Part of a small language model's weights.
Size: 2 heads of 64, MLP 960 GELU, vocabulary 512.
Architecture: no position embeddings, tied embeddings.
Training: a variant of Muon for these matrices, 6452 steps.
MLP neurons of a small language model. Each row is named by its layer, matrix (up: input weights; down: output weights) and neuron, and shows model dimensions 0-159. Each number is 128 + 32 x the weight over its row's rms, rounded and kept within 0 to 255. Numbers have three digits each.
After each neuron's rows, "fires in" lists the words (lower case) most often at its 100 highest values on Wikipedia text that the model never trained on. A number after a token or word is its count.

L8.up832:159131171121133161140126105141073121173147143133155110136095040158124114111113108130178091203107122097163119130117076109082139131116157096167073122175138130121082136134184105140126088094110152153163076178136141138126106161096230106133094096096119117095126094102077162157077102112152094131143155135170100192150106113129067110184082157125065175123135143112109082194189130130143137134159078089171076160097177103195120086132085149103127126155132109137154152096075123149123122118138105
L8.down832:189170118052058164152124106092179111140167181100128102121127139114152109148126146146113101104173115148074099124150159088112115162153143113124109160129116154112110132126090144138161150123120172124136133061133086163137161064135144148161185135097089123126164164128135119099122110143102135198152107120084127117074203147119156107140168122150136074103172132134142171163132072186109156058100145144108156146156152168144122042148146101066104176097115143140046181101162124154159086076085096
fires in: "school" 25, "system" 11, "schools" 10, "systems" 7

L9.up823:083120103106109091125124107072121134140147084138189162125164113161116115111178126107166152147085100134152188085160172162106154064127137143159112127148106098100117098121159137135154154123139125129174138157051157166072129105124074082111095084099148139124127040103077158121132073081156116122159147218179142133131107128120136179164138099180157116116177167128123093148098135112186145150175148063117123111109136176119084179080086174189150074135126177091087135085122091129125122108135095
L9.down823:137141165149129136126176162137156168149070167095124077132121093081155147133155150176165115112115094112162105116106156056134168129115135154129132197153127095168055107172126097102152185151124138194099136163114102077211110150091158137170107146116112112098118166131141138134135158156183144143103165106137123101114151105080100114170137160106118067140056129113118163134128108155096150110138138143151138096098111114129078107142113101042084122228136107153133157153022172100125151111124078
fires in: "world" 21, "would" 18, "history" 16, "series" 6

L5.up236:131094171116127135115126133194185152180190149130133083058114171158115179200149098186179116149070146145160102115102075109093100118171143126120104123154119120146133115098077155076132108141166160076133163118103175190097145133109161114149124131109088131144089096142087122166130096049137131204146112149115101128100087116187101131134138153156082157185136121102146154097151092115089096089118079086167153150126111147144191150112167058093144130093081113157096143064121101121118160142150142
L5.down236:113097141162177138075123112177135114182099110123149087116136143124175112159109131156161061112106117105153182161131132080163142081067108131074122185137156143116101191106138086081141118124133128146160130185163176083135157152118094118157079119107106122089135143139174171094106063144148111147136131084052129112151162071038157098084185099121108167172103095173151156142092076163172132143153104078105098115149179088147117119100139109185156124133134134090157078136133102168165150085150132
fires in: "until" 21, "since" 19, "authority" 10, "although" 6, "austrian" 4, "where" 4

L9.up672:158178084136096137161137140093156111127125136118124137085083146164146130123084183129125088204142168098114202077169125105177044109088128075109110129076107133150112096167121178155099073112078103123143176169132149165110137117078175131118095151151103177138130109070148161153139099088046111090166156170165091141171123097051123144094107085145137158129157154130144115122145048155192137106153109136127062129158102165156131088157146131113126158065115102143109146125135151149096140101134132
L9.down672:171145098115065088110175075168173094105205220157151121144129090126148096152135123141093184103119149184103100168186073187104089154112104106114180215098170106130116167130161102140096142123119181151108098124109125096170144068123061169167119120103103100088155113090109118152106130168156110136141195117096202092136125134125128106106122111150132089115130102126159129135113109057132145154176120158129134130093151092105098150120149145131102089126146051152129159161157138155138104106108081
fires in: "can" 20, "genus" 11, "would" 10, "will" 6, "may" 6

L7.up559:109113169171114149172126165120121031144131122122033183109151085144072101201121114162131128108133161105126096098115118138149156167138120124139084075096137123143209058104103137134172120117119121118124149161100149108131163104125082118113181088144133067155115126046192170170054185163118120156126183138083169125120079134110153145128147148132101125148156089124054109130136160066159150121087128144125145107089143100149147138142112134167078133144103148181161120083115119116171110142170126
L7.down559:119114099188115137156161112108147126176084101132112179079078139155119195172043156094129116111134067129192127080111126128161146157053136151128106179105062158126087121215096091226120129056120146147062112116124104088139112157149112108127114155157090068150151149129090092192121137146117145168096129138119089150123101123140102147111140151161070110174144126180102098122128131133143149122112165160153142112101070118095113127138117146169103109126164106176189144131129107140127153087077126
fires in: "during" 32, "time" 14, "until" 10, "currently" 6, "current" 5, "times" 4

L5.up313:188080103066198102076126105118165108127145113088134132094101110100129151108098186145173134122134110142181103128090127101118138099133085136160146144128138084093132115095095121152055109127132119098134092122102122154169184099169151173129065149156123127146102155113160112138130113145115135098103155108117128144063148160125143119170119106068092110177127185178136151143153100131202053142234157072115112068141165109132159139148145131119103149187142113187115088165140126130177212108157158
L5.down313:150144145100106136184133162154161035154106170163122174087101136085089109181150173109140112113160123079113142148181078185153073106165137121136116126108092191096161074127124154139116154121142131080141116157091077154114118105146082064133171112105149103216144152145148090114161106093059139162131176099116129169170175131173092081137116114121113157103122156149123087121066107150121183098109154118056127115117075122137134115111117147057176120150153186161118186125158135107131136132132151
fires in: "the" 26, "following" 13, "graph" 7, "who" 7, "whose" 4

L5.up441:142149068191174080102090195135162180214084096094127117143115093165127138110146180127128107054141130131098114102153143124097134115158148144153088144144119125127090138169099030110153153129140075171155155165106177090072141143114118143085179107108174104138098116117143140121111104075087185109113131084121161089184139130109182156108105174046144099126127152136145131088138149157171118131147063181145134043117153135184167097133143152106152102104164124113135122143142107138114081121133139
L5.down441:141137174061116187140086126173090119121153142116135125106147135046154116168138122152153146102130142164189141098161119169136077117167125112102157097136151131088124112107101153165074124134090174127136096071137099107197138176145178094150070071133096058097111179127135157164159182178110103104160109154150076175133082143127146080135120119130158124115110127127142102134071127063120168135064126034108168115138145114090095141142102164067130156152147106117100144078130106152146068160119175
fires in: "known" 18, "same" 13, "most" 10, "second" 8, "thomas" 6, "this" 6

L3.up859:097179154164075174154130107128174129085077122111139153116114154120111143094096089144080100071110142167119072170136162101094124167132162169140154128118046134156149065156113127141156103118052138121071127194113114199100062109156181192126156112123138155174160143128137122180124083133155158155141117142109114125094110130129108146086080113090166172115116094182178106137163163175107090105115133112171057108127126112200147119089117115145161094128141175149196156123086126084108109132145132
L3.down859:126131164054109161152124094122119142139123146106113090087147060139137096158166108080160136196107109082106132159191108133087088100123146167157135162177106122128087108080151178216108146146139153126091155087104120113178188176123131064076098146156124110173104125115118141107154153132166170142121107119169147128133130126203108086123146128166115099177133080115098100185085112124154190137167124134114149152134073067063137111101151150065112118128134072157081155097134147129122103052133146
fires in: "was" 32, "had" 27, "were" 9, "be" 4, "became" 4

L10.up761:154112110116130134128066116140073120077105132143111114150105131107151172122163122151131120100118104081141068112160113107056124141082102187170107074181214201160122136101120180140106150124125077139195121150106106148101140132127171121178125178169153127084089107142093149137080169119072092125108133160124198135154119134130080186089185147108181105144127170109073086078144153131124141182169119084120175152171098134093128078130130118092120110092130110127105064132144147134135156180080168
L10.down761:103165198141109158167143130134123097095110172136130119146134132113137131118065059115127195120153090151086147119181098132119156054113148144127159131074134136176173102114104138123147116147116149154153110164096187138126147142107063128110114169082108116106113128119127186139152102145056178086144146157206179136109127111163154135159107171138102149091103160112108132139144071076121077114123089157138148023101144184154146141176196101133153174121100118139129069140069095099147139169093169
fires in: "club" 11, "july" 10, "june" 9, "group" 9, "cultural" 6, "cable" 6

L8.up124:111122115121077095133115179127115090069125178120130114070150078140148095182132091150124128077116133165182107094191063164163144134117103115120115133129104173180177131159136121131147116106142164130000101102166140131101142150162166093156131096205131073144165167161156162112070117160060127116110115154088071137069118160144080104131138157156110098168119133153109120112136125111114173125178090143121193131118122132153140176159137162102116163126087129159112140193116104128094126131112175
L8.down124:172115135116157151165105107136165111181121132149107127095157114143117153115128147063175127203073095089151154135072092123149162158160214169113131127142107109122100182165128116171076134148092138149180142091180155099144140155103060122112118129152111136154085178101097122157141144164177097129106110098161133132150164068138114122140158095110103150105144085089114107055127164150122178132071132204071139165116116090128113109143176129139104119137145073149090130056194161118142119135110039
fires in: "have" 38, "failed" 6, "january" 5, "having" 4

L3.up248:122114223100134121116143100151136155133095151172198090104114183162114166167096155102139180133145088152121132109104155104125132120193110098114134134181158103118097098136118064089064128129133114168164129138124070091136144157183108148109124136093092195104121073110145068139170146106091176115106126133174104082196118078141110153120185183085113108047090167159120104066118152115111149113110132099173056097120131134090158143145097110174154126167157113130156103126087157173149145125131087
L3.down248:141126107125219117164127115158135118115091179097093163137136146111212072177142148140136074161111097083145109213075114140183099123093128095143103142145093139124092160135087121136181106163171108142101127141141153151193120088117113085132158136075149114122127169115091116127130093160131107108161144048185149168111132123131112132127079116167114129112131128162073110122129219113162167187118118158103175156099080183131090086139119149096092165114073175074111070124096117157113131158124144
fires in: "s" 13, "its" 11, "early" 10, "between" 10, "december" 7, "family" 6

L5.up339:163140091125178065141115133174123132111171157101106108147091135060167160126168153153154045132049126177135143168117199082171067164132165166077128108124169156132189141158097094144183174147075088068142159150084122196151156098150135192141166126106118088107125111122119100158088177188125130076093156089110099150100129136172110142106107147130128170075131159143154118103093174111136090111125101153101122136141157187081102156114117105132116140137157099099101145084112145126131122126178124
L5.down339:169151188179153146068112120105062120155087114154142171146153117185142000171115156129148105108182117126163155109146085144138139187118128128132165141119112128120077137086158142074070135116168137143108144151160137074097102067154104120116161129092140123180088148116146119131110124159179126115181081144163205134127087082111119132125127115161125101142135115120062130135125156111135158222161134089164163125129080071117088113125146132083142106098152121062119121152145137114144158120112159
fires in: "this" 20, "same" 10, "other" 7, "early" 5, "state" 4, "born" 4

L2.up510:111198105138126112091169189203095077069143110158125140154142120197117084118157182151135104108167081156095194117151138081146158129138113153103155135098129142105051113129105173177096105105127109096151098112124116136167118129191085109152136106165198134134123174105144126146126177182165142099136206167104154108117141123137090127114158168091080124129110092159179116167140141138133081173186173172154088126125157101147163145089129147093128106096094076108124101133122145127085129167048096
L2.down510:142135162118086099079087162105160121115140062089153100123148185143137141108100088160128151096092101106140122139141104169141113123077134112145194086144184173165196105098173087099117079120149164141160184156140112148129148092077145109073106115134131156098082075124100143158134157094091078157076079136134142139166169112066167131135162177191175161148156098136142137087102098089218105119106109085171146136137162155132172076124127132078111168151107159148133110159110096129139073095174147
fires in: "also" 30, "they" 23, "development" 10, "station" 4